python train.py --num_hidden_layers=12 --hidden_size=768 --num_attention_heads=6 --num_key_value_heads=1 --head_dim=128 --intermediate_size=3072 --vocab_size=15866 --hidden_act="gelu" --norm="layernorm" --norm_place="pre" --norm_eps=1e-06 --positions="rope" --rope_theta=10000.0 --rope_fraction=1.0 --qk_norm=false --attn_scale=0.0884 --bias="none" --tie_word_embeddings=true --parallel_block=true --init="uniform" --init_std_qkv=0.025 --init_std_o=0.00511 --init_std_up=0.025 --init_std_down=0.00255 --optimizer="muon_variant" --learning_rate=0.00197 --lr_mult_o=2.0 --lr_mult_down=0.7 --beta1=0.93 --lr_head=0.00717 --max_grad_norm=1.0 --warmup_steps=200 --schedule="wsd" --decay_fraction=0.935 --decay_shape="linear" --final_lr_fraction=0.0 --batch_tokens=262144 --max_seq_len=1024 --doc_mask=true --train_tokens=1300000000 --max_steps=4960 --dataset="wikipedia_en"
MLP neurons of a small language model. Each row is named by its layer, matrix (down: output weights) and neuron, and shows model dimensions 560-655. Each number is 128 + 32 x the weight over its row's rms, rounded and kept within 0 to 255.
A block is one neuron, or neurons of one layer that tend to fire together. After each block is what it responds to, as a language model described it from the Wikipedia text at the highest values.

L9.down217 [157 128 108 177 125  89  92  49 166 113 125 106  94 120 123  88  83 174  91 122 106 123  93 138  76  64 135 121 140 160  94 117  88 136 139 143  96 146 158 121 131  92 131 125 124 105  77 191  86 120  83 125 147 119  70 103 126 105 188 147  90 137 127 148 153 159 179 146 119 161 102 145 162 137 124 109 150 112 146 149 120  94 145  84 180 164 114 164  59 104 159 134 119 134 119 138]
L9.down241 [ 74 123  99  99  91 107 171 111 172 105 138  85  81 167 143 129 122 183 123 125 155 129 109  82 153  93 113  90 151 145 142 179 167 140 167 144 189 139 115 115 185 219 131  63 125  71 105 129 214 121 102 147 109  99 148 115  63 113 135 104 144 139 123 155  69 197 128 116 125 156 109  49 197 131 163 198 147 110  91 155 156 121 107 125 111 106 227  67 133 121 125 173 155 124 133 113]
L9.down432 [154 163 129 112 128 140 145 131 141 112 178 152 106 120 111 101 149 118 139 157 136 142 140  80 135 124 169 106 131 104 159 122 127 161 184 188 167 135 118 120 125 104  78 108 181 112 148 105 137 107 130 152 136 139 149 201 139 133  91 178 168 158 120 131  78 174 112 154  98 123  95  56  78 111 181 118 107 112 121  92 105 105 151 133 119 142 103 156 170 100 218 156 117 160 165 173]
L9.down509 [159 139 130 155  94 133 147 137 100 125 141 121 135 123 154 104 122 182 130 238 138 101 190 126 186 146 103 181 102  94 121 135  94 116 159 108 132 177 128  95 106 139 118 160 159 172 155 142 111  97 133 154 187 124  97  72 160  98 148  98 139 136 131 115 129 131 107  83 161 134 101 128 118 145  68 150 138 104  92 138 139 107  97 154 143 166 197  68 143 117  95 185 153 126  94 139]
L9.down645 [126  84 100 111 142 145 143 137 117  82 132 127 132 102 121 126 160 152 117 122 145 140 173 152  92 133 103  76  77 139 166 108 112 159 140 107 121 148  97  76 111 154 127 123  91  50 152 144 113 202  62  88 176 116 132 141 170 143  89 100 115  91  94  99 117 147 173 125 120  76  92 135  96 121 113 126 173 164 155 134 120 109  60 146 157  85 138 148  89 101 174 109 181 121 107 135]
L9.down701 [122 138  79  90 153 118 127 186 154 175 139 164  81  90  83 154 156 117 176 142 149  79 134  90  53 139 106 101 117 127 127  61 147 107 134 119 101 109 153 116 165 117 126 120 121 179 164 148 176  72 118  95 152 159 132 125 137 128 107 149 158 140  93 137 107 173 175  83 144 189  89 152  49 128 124 160 118 115 195 164  96 164 167  75 103 144 121 132  71  60 144  71 115 126 174 111]
L9.down757 [195 135 137 124 180 193 112 105  54  93  81 116 158 115 167 109  62 161 123  94 131 136 105 137 129  70 107 115 194 148 114 152 163 147 148  84 149 117 129 130 145 100 154  52 161 151 136 200 140 144 155 152 143 149 182 175  91 187 112 103 100  57 125 158 135 160 194  74 121 132 107 107 128 107  35 108 136 159 108  85 158  88 144 128 108 128 165 166 122 155 169 103 138 149 123 175]
L9.down1200 [174 187 146 126 142 164 143  90 171 137  80 152 127  91  89 111 139  93 203 201 174  88  93 114 143  87  57  90 142 133 151 159 156 104  88 103 164 109  98 137 120  87 174 178  75  83 112 136 124 102 146 119 159 130 151 114 181 137 121 113  93 157 112 157 113 106 153 125 102 156 105 110 117 116 185 171 108 155 129 144 125 101  63 133 126 104  92 175 178 149  95 103 127 183 167 126]
L9.down1227 [180 107 163 137 145 129 103  99 142 114 172 108 118 151 133 115 123  85 175 195 102 128  76 151 176  92  99 130 129 145 131 142 140 104 146 172  74  77 125 119 165 132 148 113  74 119 121 136 169 147 104 138 113 136 112 113 127  58 173 109 125 129 123 150 114  80 143 143 127 109 113  69  88 159 137 119  99 156 169  85 126 166 133 123  55  76 112 147 162 117 120 143  92  96 130 152]
L9.down1510 [ 93 127 165 146  98 109 143  95 150 112 163 158 108  66 147 111 137 142 172 115 136  67 177 113 134 181  95 170 131 112 151 171 156 182  79 118 151 155 103 120 134 157  79 174 134  38 159 182 179 129 117  59 103 144 145 162 125 142 152 136 128  84 143 120 147 118  89  92 137 141 118 141  82 123  85 162 162 112 148 100 128  82 166 188 165 178 101 165 185 119  84 191  88 137 123  63]
L9.down1583 [ 87 110 171 131 167 128 137 196 177 141 151 108  65 126 104 132  81 189  98 135  94  94 114 167 162  61 113 123 159 180 117 122 130 129 198 137 133  47 149 130 119 143 143 159  87 183 147 118 149 152 102 110 151 132 100 144 101  85 119 141  93 108  43 172 126  88 177 103 107 121  90 118  91 115 148 135 130 115 115 143 147  92  96 146 149 122  90 124 180 116 104 126  95 200 136 198]
L9.down1690 [114  78 120 146 147 162 142 105 145 147 138 168 122  94 200 125 156 141 148  78 175 122 176 161 114 164 156 158  61 180 127  92 126  78 140 142 150 175 185 173 160 149 119 114 114 119 141 152 137 167 132  79 156 187 126 125 109 107 161 123 114  78 190 140  51 116 134  94 167 145 130 123  93 111 121 157 138 140 149 158 124 158 174  96 148 110 135 105 106 138 111 116  75 103 152 119]
L9.down2281 [ 95 124 112  87  90  90 162 106 138 152 120 105  88 139 112 139  81 114 155 192 156 119 180 127  91 101  94 183 135 129 143 127 172 113 139 120 118 149 162 140 151  82 113  68  95 142 156  97  98 149 159 156 178 140 171 146 112 106 135 126  62 172  63 156 129  88 110 127 180 148 148 132 107 106 184  97  61 165  84 134 123 108  57  96  70 152 125 170 113 118 143 167  57 123 130 120]
L9.down2496 [ 69 112 104 141 126 152 156  67 131  70 164 112 113 146 119 129 149 164  96 154 115  97 101 107 133  65  73 127  90 127 123 107 102 160 111 113 133 230 118  84 167  75 105 112 111 158 102 185 111 135 123 131 119 166 105 104 155  97 139 112 128 202 144 175 135 128 136 168  93 158 128 163 182 152 141 110 128 144 119 131 101 120  85 178  70  94 175 113 162  51 180 116 115 111 154 133]
L9.down2599 [139 148  73 181  93 182 177 111 171  73  91 103 172 127  82  87 131 146 143  57 128  83 120 155 144 167 150 162 123 132 114 100 129 129  77 143 145 112 129 126  92  93 124 206 137 116 125  97 137  44 125 108 152  98 122 133 152 138 136  89 115 133 124 111 131 109 138 155 136 103  50 149 131 105 158 109 125 149 110  92 120 160 109 110 162 179 143 134 119  94  85 130 161 103 130 158]
L9.down2634 [120 130 122 128 119 116 104 109 129 111 105 113  73 111 107 152 175 142  95 104 155 105 143 174 103 113 144  88 138 134  58 102 141 184  99 142 175 110 119 144 162  95 158 139 136  82 119 136 113 145 156 176 117 114 157 134 174 136 167 179 120 155 109 127  78 173 116 103 172  86 120 129  84 143  88 128  99  97 174 171  77 158  93 130 121 127 113 135 133  98 105 190  47 162 137 134]
Description: Second number of football scores and the word after them, in results tables and match reports: "0–2", "3–0 victory over", "3–3 draw against".

L2.down2342 [118 130 166  91 127 106 145 119 141 125 165 145 166 138 123 110 115 120  94  99  48 146  98 169 130  57 103 104 137 114 133 130 146 156  66  88  74 145  95 118  58 133 107  62  82 103  85 171 122 132 117 122  71  93  95  98 118 120 134  50  74 137 114  52 129 100 143 118 134 121  71 118 150 113  98 134 184 133 149  89 150 114  72 145  77 145 121 126  84 127 118 169  99 120 106  77]
Description: Indefinite articles a/an/A, especially in opening definition sentences like ") is a", ", a", "who played"; also word-internal pieces like an, ant.

L9.down316 [163 149 136 130 129 166 217 100  28  70 157 101 136 141 114 155 158 159 139 114 129 172 142 117 145 116 162 150 105  96 108 159 130 130 118  82 124  77  92 135 168 105 157 134 170 180 131 119  98  92 177 132  80 139 132 103 176 163 128 142 116  92 132 130 123 133 130 108 144 114 126 137 104  82 188 139 122 176  89 139 134  60 199 132 128 183  77 176  94 143 121  87 119 134 108 147]
L9.down331 [192 133 132  81 136 166  83  78 174 120 136 140  85 141 129  78  93 115 146 107 117 138 121 131 143 121 206  56  83 123  91 142 141 109  95 148  90  96  88  94  77  75 139 195 105 126 124 153 135 135 113 144 134 121 101 156 205  73 110 127  94  97 113 101 115 117 156 101 117 153 181 136  97 154 113  83 147 101 109 115 117 166  92  17 192  94 156 112 151 178 126 118  98 133 122 123]
L9.down362 [110 119 112 144 178  95 124 146 131 100 124  91 110 113 137  82 148 127 107 103 142 145 154 175  84 131 154 128 131 164 126  72  80 169  91  67 122  84 162  75  91 113 209 142 184 173 159  79 137 187 164 162  98 176 129  93 194  80 142 121  82 144 113 113 111 125 170 136 127 146 130 123 168 154 131 116 119  44 160  73 144 183  60 131 203  75 135 118 147 168  50 161  95  33  88 146]
L9.down571 [171  95 140  99 108  98 129 175 111 117  88 123 137  70 146 152 115 133 163 141 149 146 164 131 131 145 133 126 126  72 137 134 115 183 128 117  85 108 131 130 129 128 119 170 207 153 116 159 150 201 153 129 177 109 125 168 117 137 142 110 157 117 148 127  56 106  74  87 115 118 133 214 131 149 177 168 145 110 146 143 135 142 109 143 113 156 144 126  90 119  49 154 177 103 171 110]
L9.down588 [103 130 146 110  96 133  97 115 180 130 170 100 125 113 120 144 149 149  84 122 163 142  69  88 159 143 222 122  96 141 163 136  87 108 104 119  81 100 132  80 177  59 121 216  83  93 181 169 165  64 189 156 117  84  88 103 171 142 126 151 118 119 114 112 101 168 102 154 124 187  87 159 118 123 176  88  79 131  86 155 128  98 110  81  93  92 139 105 102 154 146 104  87 136 170 135]
L9.down854 [ 46 184  64  95 119 162 130 122 115 102 142 143 143  58 162 163  78  98 190 115 101 139 148 145 149  74 157 103 105  66 171 111 178 118  98 133 143 138 203 136 188 132 154 138 117 155 130 141 102 124 154 154  84 149 108 135  73 141 139 143 127 197 100 116 134 146 141 109  96 139 142 139  69  98 158 141 120 173  84 156  91  94 155  71 121  90 121  69 100 100 185 180  74 111 120 125]
L9.down1029 [149  98 129  99 102 137  54 153 102 137 178 152 184 148 115 103 107 107 128  79 110 148  97  93 150  93 145 136 155 141 147 104 121 151 104 101  99 115 154 201 144 155 135 112 145 193 139  95  75 185 177 111 125 104 166 146 163 152 153 122 120  66 125  61  91  98 115 198 153  83 131 197  92 139 145 131 154 133 113 123 129  78 113 168 126 143 167 134 115 141 120 157 127 113  99 107]
L9.down1493 [124 111 120 152 115 136 177  85 138 169 124 173 153  99 103 129 107 173 109 111 117  85 138 138  58 110 151 147 142 126 127 114 132  93 143  87 143 110 136 122 112 125 131 126 146 102  99 115 105 150 127 113  93 126  62 124 165 169 119 123 114 129 117 132 105 110 174 140 105 120 128 133 164 128  88 146 104 128  89  68 121 141 139 125  83 134  99 100 140 157 138 106 154 110 100  83]
L9.down1605 [136 130 140 142 140  58 133 101 155  95 129 172 138 116 149 132  77 102 144 151 104 149 117 119 109 133 133 157 120 189 140 141  86 158 103 121  69 135 141  86 118 113 138 144  82 110 191  84  82 144  75  89 113 140 150  86 132 127 126 104 164 171 120 150 120 100 126  81 129 159 125 146 149  90 116  80 150 107 100 118 142 103 106 156 107 167  65 124 109 132 167 106  95 145 126  68]
L9.down1933 [160 131 174 110  96 147 130 121 142 121 121 108 121 127 115 157 147 151 158 119 133 108 136 105 149 106 185 189 129 140 113  99 160 220 108 134 112 199 128 137 147 152 204 142  94 110 108 159 111 105 108 143 108 124 107  75  71 182 144 143 129 152 119 154  87 113 130 104 107 118 116 164 125 143 167 166 145 123 142 147 125 127 115 181 147 100 208  39 143  85 125 136  56 141  89 113]
L9.down2160 [171 115 132  83  66  73 148 142 177  82  79 105 148 108 162 157 155  90 143 132 111 190 145 138 148  69 156 108 126 137 102 116 161 160 135 139  97 120 159 118 104 134 133 108 137 141 136 150 147 112 103 108 131 173  75 161 144 100 109 113 160 131 127 159 180 119  91 101 132 131 134 138 165 149 127 139  74 160 111 132 157  95  89 125 120 120 136 108 136 128  86 165 154 128 146 118]
L9.down2238 [148 121 122 111 173 174 132 122  69 119 138  87 166 110 154 147 105 114 142 162 159 130 120 131  74 143 116 142 105 137  94 119 117 148 124 137 155 165 142  78 156 155 161 100 130 176 111 116 152 141 140 117  55 157  99 156 117 103 144  97 143 142 161 103 105 183  88 133 136 126 146 182 108 131  73 147 158 131 152 140 127 140 135  97 149  88  59 120 100 154 128 149 127 140 174 188]
L9.down2612 [113 155 154 120 115 116 128 149 150  75  96 134  65 132 155  73 165 109 180  76 108 127 144 151 126 134 103 153  76 149 126  68 140 115 167 135 145 120 138 166 122 136 113 162 138 152 119 125 128 145  83 126  88 103 108  53  96 132 147 111 112  88 117 142 112 208 102 131 101 127 134 113 100 125 170  64 123  80  94 133 106 105 143  98 112 144  31 127 169 145  85  94 129 131 132  75]
L9.down2670 [ 99 177 172  84 137 144 138 147 193  67  72 148 109 176 126 107 176  74 117  71 109 160 209 154 109 137 115 142 102 136  77 108 125  81  99  79 137  82 184 112 174 136 168 173 179 142 157 152 136 147 124 117 123 105  98 106 108 120 136  97 125 150 157  82 155 110  69 150 106 138  86 132 162 139 168 114 107 122 172 158 141 175 168 134 117 129  39 101 130 162 122 151 173 143 120 151]
L9.down2744 [112 172  83 144 133 115 166 120 147 172  61 138 100  76 159 119 103 103 144 117  97 109 132  69 170  84 148 131 129  95  99 145 116 136 118 127 113  98 103 114 124 130 171 125 128 142 102 143 131 126 175 138  94 116 110 117 111 153 171 116  85  92 154 138 158  88  95 116 160  72  70 160 112 174  82 153 116  76 174 124 166 107 122 183 147 119 135 131 118 125 139 135 108 108 123 146]
L9.down2861 [169 175 138 163  83 128 127  96 162 141 101 155 119 123 101 178 123  69 111 129  74 119  92 140  69 130 151 166 137 115 110  73 155 110 130  88 158 105 158 159  90  95 107 156 124 111 108  95 116 114 117 112  63 132 135 144  96 185 181 116 103 112  95 111 117 132  99 107  80 102  99  94 153 157 160 103 119 123 153 104 101  73  99 125 108 124 155 169 190  74 127 115 103 108 136 140]
Description: Fires where a nationality or descriptor of a person is about to follow, as in "(born 1987) is a", ", a", or demonym endings like Catal-an, Brazil-ian.

L2.down2761 [164 153 102 164 182  82 134 129 141 162  73 130 108 176 116 120 154 121 140  84 123  91 105 120 141  83 100 115 182 129  68 163 156  86 149 150 109  96 160 192 105  99 135 139 110 109 106 142 130 166 115  95  87  77 110 100 177 118 139 112 157 149 105  95 147 116 132  55 170  62 102 153  93  61 178  75 105 122 111  94 136 133 136 117 149  97 100 145 121 108  40 100 138 127 188  78]
Description: Tokens inside sports results and league tables, mainly score dashes, digits and cell separators (0–1, Kilmarnock 0-1, | 8), plus team-name pieces (FC, Division, team).

L6.down621 [124 100  94 149 123 141 159 118 113 114 100 101 111 104 128 146 141 138  94 147  78 195 116 157 143 151 152 134 157 133 104 114 148  77 164 135  86 104 116 104 145 111  99 126 173 153 180 124  94 101 164 153 141 176 109 152 149 150  84 115 145 131  91  75 173 137 140  88 141 121 135  90 138 116 187 173  94 126 111 145 134  69 129 171 104 103 139  99 101 124 107 104 180 144 136  50]
L6.down625 [107  70 128  93 150 114 135 118 128 189 105  83 165 120 120 134 159 123 150 154 117 172 161 127 141  98 112  98 160  99 121  89 113 102  91 146 139 156  87 109 118  91 175 128 146  80 104 128 124 149 114 120 112 133 183 198 138 159  99  89  95 172 119 156 119  92 137 124 111 119 145 158  72  83 163 178 130 153 167 144 172 110 187 181 108 134 123 118 108 169 155 144  83 137  90 186]
L6.down830 [110 108 181 152 129 199 176  65 141 105 161  99 143 151 103 141 100 112  99 126 121 142  91 125 136  78 188 126 160 107 129  71 131 109  73  72 111 191 138 177 172  91 116 193 137 101 140 122 107 117 171 156 110 106 131 128 162  74 198 112 151 193  58 128 117 123 166  96 146 116 125 183 156  98 155 161  80  84 118 155 149 100 134 197  95 105 155 111 129  92 176  89  83  89 102 163]
L6.down2702 [114 127 134 137 139 110  64  85 123 182 210  90 168  69 145 156 147 169 173 157 187 138 117 120 174  51 124 158 176 111 112 116 123 146 105 162 140  74 124  98 132 121 130 152 144 107 173 132  88  73 151  80 139  84 139 197  94  76 132 145 148 163 145 146  85 175 131 164 157 123 179 112 170 146 101 130 123 125 128 150 135 128 123 137  82  90  97  81 129  93 120 161 174 108 103  80]
Description: Words right before a named person or a person's descriptor in biographies, such as former, fellow, veteran, legendary, succeeded by, with.

L2.down2969 [135 113 137 151  61  85 163  61 146 125 107 133 112 131 147  67  91 108 110 119  99 126  46 116 117 152 115 153 179 152  89 187 153  63 189 138  86 105 125 159  99 127 148  86 169  76 107 195 168 124 127 163  96  96 103 108 155  81 112 152 124 124  95  99 159  87 166  64 101  91 113 152 133 149  70 132 134  88 130 117 117 123 142 132  96 133 173 130 138 115  71 119 164 169 173  89]
Description: Tokens in football (soccer) articles, such as score dashes and digits in results tables, club-name parts like City, and words such as appearances and football.

L6.down1124 [110  88 126 129  93 126 155 135  98 104 127  85 125 125 106 155 126 183 164  76 107 122 138 125 128 151  84  88 123 194 166 110 208 150 139 187  97 119  95 123 113 111 112 101  65 138 118  99 138 134 104 127  98 110  44 153 173  73 147 114 105 147 123  72 146 138 111 101 113  83 105  97 120 136 154 119  80 124 127 139 117 147  97 122 105 141 100 188 108  89 125 150 103 106 145 120]
L6.down1843 [161 106 142 118  14 119  92  71 104  86 106 112  97 114 143  41 135 116 111 118  73  89 142 125 157 125 116 156 192 115  96  97 116  61 165 139  76 143  90 174 157 126  56 152 119 180 132 134 101 128 128  61 107 162 113 172 139 109 151  95  51 131 115 107 154 101  75 124  77 178 119 126 194  65 107 121  81  81 119 108  98 105 138 137 136 130 134 157 134 109 166 125 137 124 169 127]
L6.down2335 [ 98 101 147 143 117 136  94 110 152 164  88 100 109 127 139  64 124 143 151 173 152 169 154 121 116  87  93 192 181  99 134 130  81 101 165  95 159 146 138  78  81  90 144 156 127  58 131 155 150  66  93 163 114 120 110 152 157 155 100 144 126 135 110 139 114 117 151 119 105  89 133  58 142 138 115  35 111 127 130  73 137  67  85 150 109  76 131 160 103 102 175 160 107  83 106 122]
L6.down2808 [130 148 167 116 122 147 168 134 112 145 110  78 177  69 111  93 127 121 124 131 173  89 213 157 146 112 148 133 141 105 128 114 118 159 166 185 109  52 134 154 151 150 128 126 150 140  85 138  87 120 148 101 183  84 115 144 126  70 141 164 161 180 133 187 125 122 120 160 101  41 181 114 127 116 173 133  99 108 155 118 151 105 129  69 122 179 135 142 111 124 153 121 170 115 101 118]
Description: Second number after a dash in match scores and season ranges in sports tables and reports, e.g. 3–3, 1–2, 1987–88, with weaker hits elsewhere.

L9.down235 [174 100 132 114 140 173 138 136 130 115 128 127  75 164 122 162 147 121 136 158  94 100  76 118 108 150 197 136 110 150 149 161 180 146 166 133 109  93 178 173 180 109  92 124  89 160 109  89  89 122  66 137 122 133 109  94 103 177 143 121 194  96  78 187  38 177  89 152 107 111 138 120 154  79 113 178  75 153 146 154 169 132 113 102 111 112  85 160 126  69 142 122 153 135 151  81]
L9.down519 [147 123 109 176 166 113 145 126  91 144  85 105 119  86 111 153 133 130 107 110 129 121  90  66 101  95 117 130 183 132 136 151 162  96 116 120 169 112 161  73 124 207 101 154 175 109 165 169 170 152 112 131  91  80  74 102 103 115  54  67 115 139 141 121  94 127 114 136 123  80 102  89 128 238 102 155 132  86  79 160 107  86  93 183 177 119 180 141 134 146 143 121  75  80 145 119]
L9.down593 [119 142 155 136  68 132 158  98 165  91 129  52 122 109 135 115 156 115 125 158 128 131 140 119 113 141 122 177  87 161 183 139 129  96  76 146 125 120 109 128 178 114 114 139 135 157 150 151  91 112  96 158 153 168 162 125 123 165  84  86  82 135 140 119 133 156  66 134 103 157  78 129 148 142 108 128 122 130  83 104 129  68 142 128 102 151  91 112  68 133 174  81 136 174 114 101]
L9.down1006 [117 201 163 162 123 134 118 130 160 182 121 111 137 170 164 149 131 165 139 131 124  79 191 143 152  99  49 138 148 181  82 155 108 119 166 177  72 117 151 108 105 180 181 133  82  79 184  88 130 154  84 169 110 118 128 137 110 148 132 113 112 122 126 163 118 117 184 129  64 152 136 109  98 101 139 129 144 119 163 151 142  97 127 107  98 173 106 121 133  68 127  79  71 124  89 111]
L9.down1397 [135 154 127 188 157  88 164 181 138 183 120 138 118 153  91 134 157 177 106 135  96  97 123 126 100 148 113 189 133 138  95 132 142 155  97 115 111 143 113 140 163  99 128 119 109  69 165 129 162 126  45 133  89 156  91 156 131  83 157 118 116 120 166 114  83  99  99 184  41 129 103 125 132 108  81 157 141 132 187 136 145 155  77 124 151  96  90 171 125 135 150 131 157 130 141 193]
L9.down1400 [152 116 137 117 136 104  99 181 126  92 146 118 121 110 121 114 104 147 110 223 137 157 151 102 181 108 100 106 169 128 176  83 133 135  68 123 112 109  95 115 110  78 124 109 152 147 134 186 116  99 120 103  87 100 197  97 161 143 137  92 163 117 152 158 127 105 117 135 110  95  79 100 127 136 114 160 113 142 164 186 115 146  93 128 116 170 158 104 126 121 101  94 105  91 109 114]
L9.down1533 [145  87 141 169 115  97 108 134 140  96  88 118 102 147 165 133  76 154 128  86 109 101 121 154 117  94 154  93  84 121 110 137  96 207 155 156 130 154 160 111 105  92 114  78 144 103 104 119  95 166  98 120 156 143 180 152 125 129  64 148  92 145 136 121  92  72 151 148  94 179 155 169 155 110 159 119 130 115 159  98 164 116 117 113 122 166 133 143 143 133 167 152 163 161 172 120]
L9.down1657 [133 111 146 171 122 151 123 126 111  48 100 132 128 149 185  93 142 104  97 132 100 139  89 148 148 105 105  82 146 125 138 125 173 134 132 120 118 134 138 173 138 121 166 189 126 118  89 161 174 115  96 128 103 117 138 128 104 104  41 126 147  99 145 118 117 135 144 130 138 130 103 134 164  94 149 154 115 134 125 102 148 219 132 107 159 144 120 108 106 160 169 115  96 132 105  79]
L9.down2526 [143 168 160 144 123 102 159 133 110 105  98 152 118 110 115 127  89 159 126 142 137 162 129 100  75 100 123 130 189 120 128 123 128  85  60 165  97 159 144 150  99 138  78 115  90  84 168 150  83  78 121  79 173 122 159 138  95 101 135 125  88  96  77 138 143 110  81 130 155 142  91 147 146 158 177 170 132  75 126 107  95 110 132 104 103 107 166 139 121 146 134 173  94 111 164  84]
L9.down2600 [170 128 219 150  98  96 120 118 119 181 146 107  80  80 129  91 140  80 191 145 126 139  86 155 131 153 155 123 124 172 139 150 126 135 168 181 142 134 141 134 130 132 122 200  41 129 167 115  87 126 126 160 150 146  93 108 157 118  67 102 208 128 159 100 144 108  86 107 146 107 178  88 158 115 148 100  64 123 148 173 125 115 135 140 112  99 227 145  92 124 132 158 217 152 128  41]
L9.down2806 [135 134 174  65 181 123 110 108 119 130 132 110 144 101  95 146 120 154 113 140 120 126 142 150 191 118  82  95  55 101 143 161 144 138 137 141 108 123  60 152 122 126  92 125  98 191 107 146  94 128 115 128 132 111 116  61 160  89 116 139  93 137 117 152 115 168 127 111 113  92 113 118 126  92 109 109 133 124 138 116  76 129  89 133 121 104 127 100 110 136 118 153 114 118 124 112]
L9.down2815 [142 158 129  96 131 106  97 128 128 174  82 202 176 144 168 173 184  83 132 156  82 144  93 135 159 163 144 152  80 135 133 119 158 160 142 107 128  83 131 177 142 107 156 181 150 122 150 105 137 107 110 184 113  93 210  94 125 134  96  92 149 138  94  84  44 124  44 105 232 146 173 117 148 122 129  41 138 125 154 116 127 146 172 141 115 169  86 185 145 152 147  60 184 166 126 168]
L9.down2820 [ 91  81 122 151 152 159 139  89  72 125 151 128 175 179 162 103 130 117 100 116  95 148 147 156 139 138  66 126 151 117  81  61 155 128  78 137  74 111 143 153 138 121 122 130 108 113 113 121 117 116  94 148 127 142 225 141 129 130 100 103 193 119 169 158  63 104 129  72 129 123 141 148 191 138 105 108 128 138 166 127 158  58 129 161  65 112 107 140 114 155 112 151  96 144 156 101]
L9.down2950 [112 106 185 102  93  83 100 154 116 133 124 108 116 150 143 123  73 131 115 111 102 150 120  99 150 113 211 149 109  85 103 162  50 120 149 155 116 131 134 102  98 105 112 126 140 133  84 120 140 146 105 185 141 145 148 101 175  75 111  98 105  96 100 109 132 148 103 132  93 137 136  82 129 127 115 139 121 143  88 132 144 137 155 132 113 205 151 126 131 132  85 138 104 109  77  87]
L9.down2983 [ 74 107 154 166 106 164 160 174  83 168 109 100 103 120 165 119  90 123  84 164 122 120  93 154 131 147  84 107 147  88  90 132 162  98 122 127 110 101 143  92 105  61 146 160 194 162 130 159 128 171 150 124 101 176  99 165 123  72 124 123 155 119 131 149 244 125 146 118 139 147  91 158 161  99 131 163 162 104 132 149  95 110 172 162 129 146 121  50 173 143 150 145 122 110 140 214]
L9.down3047 [135 133 124 157 168 201 139 120 136 124 177 118  74 119 134 147 115 167 131 125 142  41 156 149 116 173 129 144 109 174 134 167 116 106 139 127 156 130 148 106 101 145 132  96 134 129 100 104 138  86 151  68  95 140  97  73 110 111 149 122 141 190  83 111 164 105 118 149 153 156 127 131 180 106 134 105 141 134 147 104 119  81 134 125 133 198  88 152 191 127 140 112 122 112 151 142]
Description: Separators and mid-number pieces that come right after a digit and are followed by another, as in score dashes (1–0), table pipes between stats, and decimal points (19.6).